config.yaml
num_hidden_layers: 12
hidden_size: 384
num_attention_heads: 12
num_key_value_heads: 12
head_dim: 32
intermediate_size: 1536
vocab_size: 3125
hidden_act: "squared_relu"
norm: "layernorm"
norm_place: "pre"
norm_eps: 1e-06
positions: "rope"
rope_theta: 17800.0
rope_fraction: 0.5
qk_norm: false
attn_scale: 0.177
bias: "none"
tie_word_embeddings: false
parallel_block: false
init: "uniform"
init_std_qkv: 0.0329
init_std_o: 0.0329
init_std_up: 0.0329
init_std_down: 0.0
optimizer: "muon"
learning_rate: 0.0136
lr_mult_qkv: 0.5
lr_mult_up: 1.32
lr_mult_down: 2.0
beta1: 0.9
lr_head: 0.00936
max_grad_norm: 1.0
warmup_steps: 200
schedule: "wsd"
decay_fraction: 0.838
decay_shape: "square"
final_lr_fraction: 0.1
batch_tokens: 262144
max_seq_len: 1024
doc_mask: true
train_tokens: 1196000000
max_steps: 4563
dataset: "wikipedia_en"
MLP neurons of a small language model. Each row is named by its layer, matrix (down: output weights) and neuron, and shows model dimensions 0-127. Each number is 500 + 50 x the weight over its row's rms, rounded and kept within 0 to 999. Numbers have three digits each.
After each neuron's rows, "fires before" lists the tokens most often just after its 100 highest values on Wikipedia text that the model never trained on.

L3.down924:459451493540454488375524445467436534541564409486487517443579623538479571568433433429471520450560489470477517534592478480469496458457484516581506456456433557481471480401428568440473607422427504618567455559518435554545519479465457578466427491504509501502458447500461534535522596463461578486533558531521482426454555482531491394463550526459469586525523492471498413552547473550492526476517
fires before: " the", " to", " a", " ", "ing", " he"

L2.down720:426439534534520500439580547436505543444515518505493529477489498586459488542513570480508470505406415541475557462450449442396555487440398431491450522437447530477479451544517466569464433510516518552513480435520545490466445516418437398493531538493441456537613519605483589530375517474511448515462384514521521453447558456505534496490531448502490567445530396565571568546435494401459502492476
fires before: "\n", ",", " and", "her", ".", "ial"

L2.down615:510514468459542507497433491585493519603531535486568457499562513511527457498550523466547415470467574415502556528569451452452561433556451531577482530583532459489632498454582599520450532475483516447463504435514506540494516507538554487472506537466434517612508470354510515475432475490477480510586494504510459570541568470485550481548541533566521542524510564504502451598485493451567502498413
fires before: " |", " medal", " in", "ver", " –", " States"

L6.down856:532485353436485411505529482591549480551499482457514538423506516555603480523432498495425540579463561529530444502520481460497472405505518493468505511524584557571492430490454484529423549519414462508515529625519567512453469501536547455536545487439647579423486466482530495483398491528509549469516518507492496471533433545446526499497507512423509530629523532505524519468434433469492488433546
fires before: ",", ".", "-", ":"

L3.down785:560494506511479453499498552514440446498414527548547579455553477627510385498517495525535603438496473422493510512598466477480489444517449547521541553530435579521525494590556441489530484476486454544558457557575454481506511531430441528519613534397437486504468474558472450537536411553518557480546494503576454436534504493561521469517503481504463498498471455508551486498466501589427396469557
fires before: ",", ".", " and", " in", ".\n\n", " to"

L3.down1264:455556500559456543498418556449553500510537502451511536432468490534583597522621643480481416469425480508530466432563499575578487549548440426484422426502511459509532518475508531494482458568532482461522452478448515512443448544487499573521513585497478475598544563498508485412462523584521557468345464494449562570533580493627529431465549511398524490440527472409515452515538495468616511456580
fires before: " |", ":", " the", " –", " medal"

L6.down998:544426473517574484490473452490530435507516583493578477510430540496448451425546509425561503547444466520532588492470415500450399528489520563496438571536536555614487438422605426495450458565430451524510475549548477492526478556479438482465496568508578569537469389454423553493491519447548523510460489561434573514540552561460536421505537518500564439539432421471507571427551570495470414535495
fires before: "-", " season", "–", "s", ",", ")\n"

L3.down858:508549469449516471495520460465499494490482506488614529543435471479572401546481503479575525359491531482551465430594484491548495494497433554594586525442527465558623495569581468490468508502482441573475496440584462435509456519425525443481453586505546518559467466499509481521508570530570467503440509642535470440539425477531434530550460429429556518526503476486510530603556587548546542517456
fires before: ":", " |", " of", " "

L2.down93:462491517550525522527546498452526486466477489470505600598510418466509521502482537520525510540482485466498488497475486538531478442481455438447498480401495457440621526513436599490480460552500554526382483468531522469526499569437541420512355524483554551464433496464409523521508554414455532588464562471521583449434475505509524560555388464495543435532421487462482537536527538486559437539539
fires before: " |", " |\n", "on"

L7.down1024:529508456473443543486517571459455494525475510542527482446563397376521471540463571574413438493568522540469497529558528514510458390519576447435514438531558497533477511529465554532564433510543411466569545451468464474568418489450544532462440547464519531569475505597582577566596463530480544478489536478462491487524569484473433470489527450456518436544461466451462539514458470552472553565594
fires before: " -", "in", "i", "ian", "ing", "H"

L6.down1016:535608402468464510464457511596462524565557421444491399523528445562411489586503442477439507536470442524521548494467460509492467541581484477449425492570445580550490452456514444478458519470534593469530534540483477457446459439560461514545418480434529490454584504438511594535536520525643557540508425527483532479547487540585551507510509443502359474546471480442463483600549429495481486487536
fires before: ",", ".", " and", ".\n\n", " ", " at"

L6.down1172:452486537486578550523499484467517424494493423499479565501475526560458418425517437554464508546544450437427460520576472541448586565397531499470504489479473478538489461553534477489451503585497491418412409502639496505493471495512485479516474514489545498539493498493472552485415528461512485452472527521435709534549563554538447422470526408463497456553445579603546619465605533543496501489461
fires before: ":", " |", " of"

L3.down784:425538609488488581514554430440478468471489456474624457374397499422465570558509553485440525487590431520437572609394478495508549462566457470459468497581411601448515483432484423530565524489481500560486445459458557542494481507542484534453455382502500503458523464584483477486502468555536469457347515511556450514466514470518415544554502493507423519506548586447517525475475435564517445504501
fires before: " ", " he"

L7.down952:474467490489467489538530523615498463487539503532477478545412453455441519589407500421425472373532487473508501445602500463446487582455535489482557468565438531342542464468500445450551567457587504496495492438465468489395484483415500495573554441508543442465544487557540448498543416602516506499507575518481527555461454407456513492442523563526482533518506475449547557491539500500468502557583
fires before: "i", "is", "in", "ic", "its", "ik"

L7.down15:492565551521556508474504524549534507499426483505443516559517492495440568555535410508479503547584547500465510481473499531465492574535497414474560497441477463566450507545447567542592499526479562478517519575423528606514501439600388558535409551516522482511541621486459597528416444494580605502468468489547603432550506490552491463546515472613506499496504451445607503495519439498529525560461
fires before: " ", " −", " of"

L6.down371:585498551504522449529534447491443478539526470560512492540479482443472462472359547371506455540533458474557413626542586406498501471498509513432495438426528461476451509564542570496492461494400404589607509595511475475505433623542510512532517527590446510467568454420472530501488533504542560423476482496489490572534507525503494515418563481456536417595511482431539452490493513486538445485564
fires before: " the", " a", " an", " \""

L2.down102:516410398483556471529505537489537533521473436556498388465513386440448484440489579408477544510473513629443556581588540434472523488531490452587490431490475460528508545552457500489553556455460542520507528413469521454516497494454596479604561511430396478417536453475508510521457524500454474480493511503468525525565510448499474518594454499554548453568381489499480441521447477515488562516371
fires before: " |", " on", " in", "\n", ",", " m"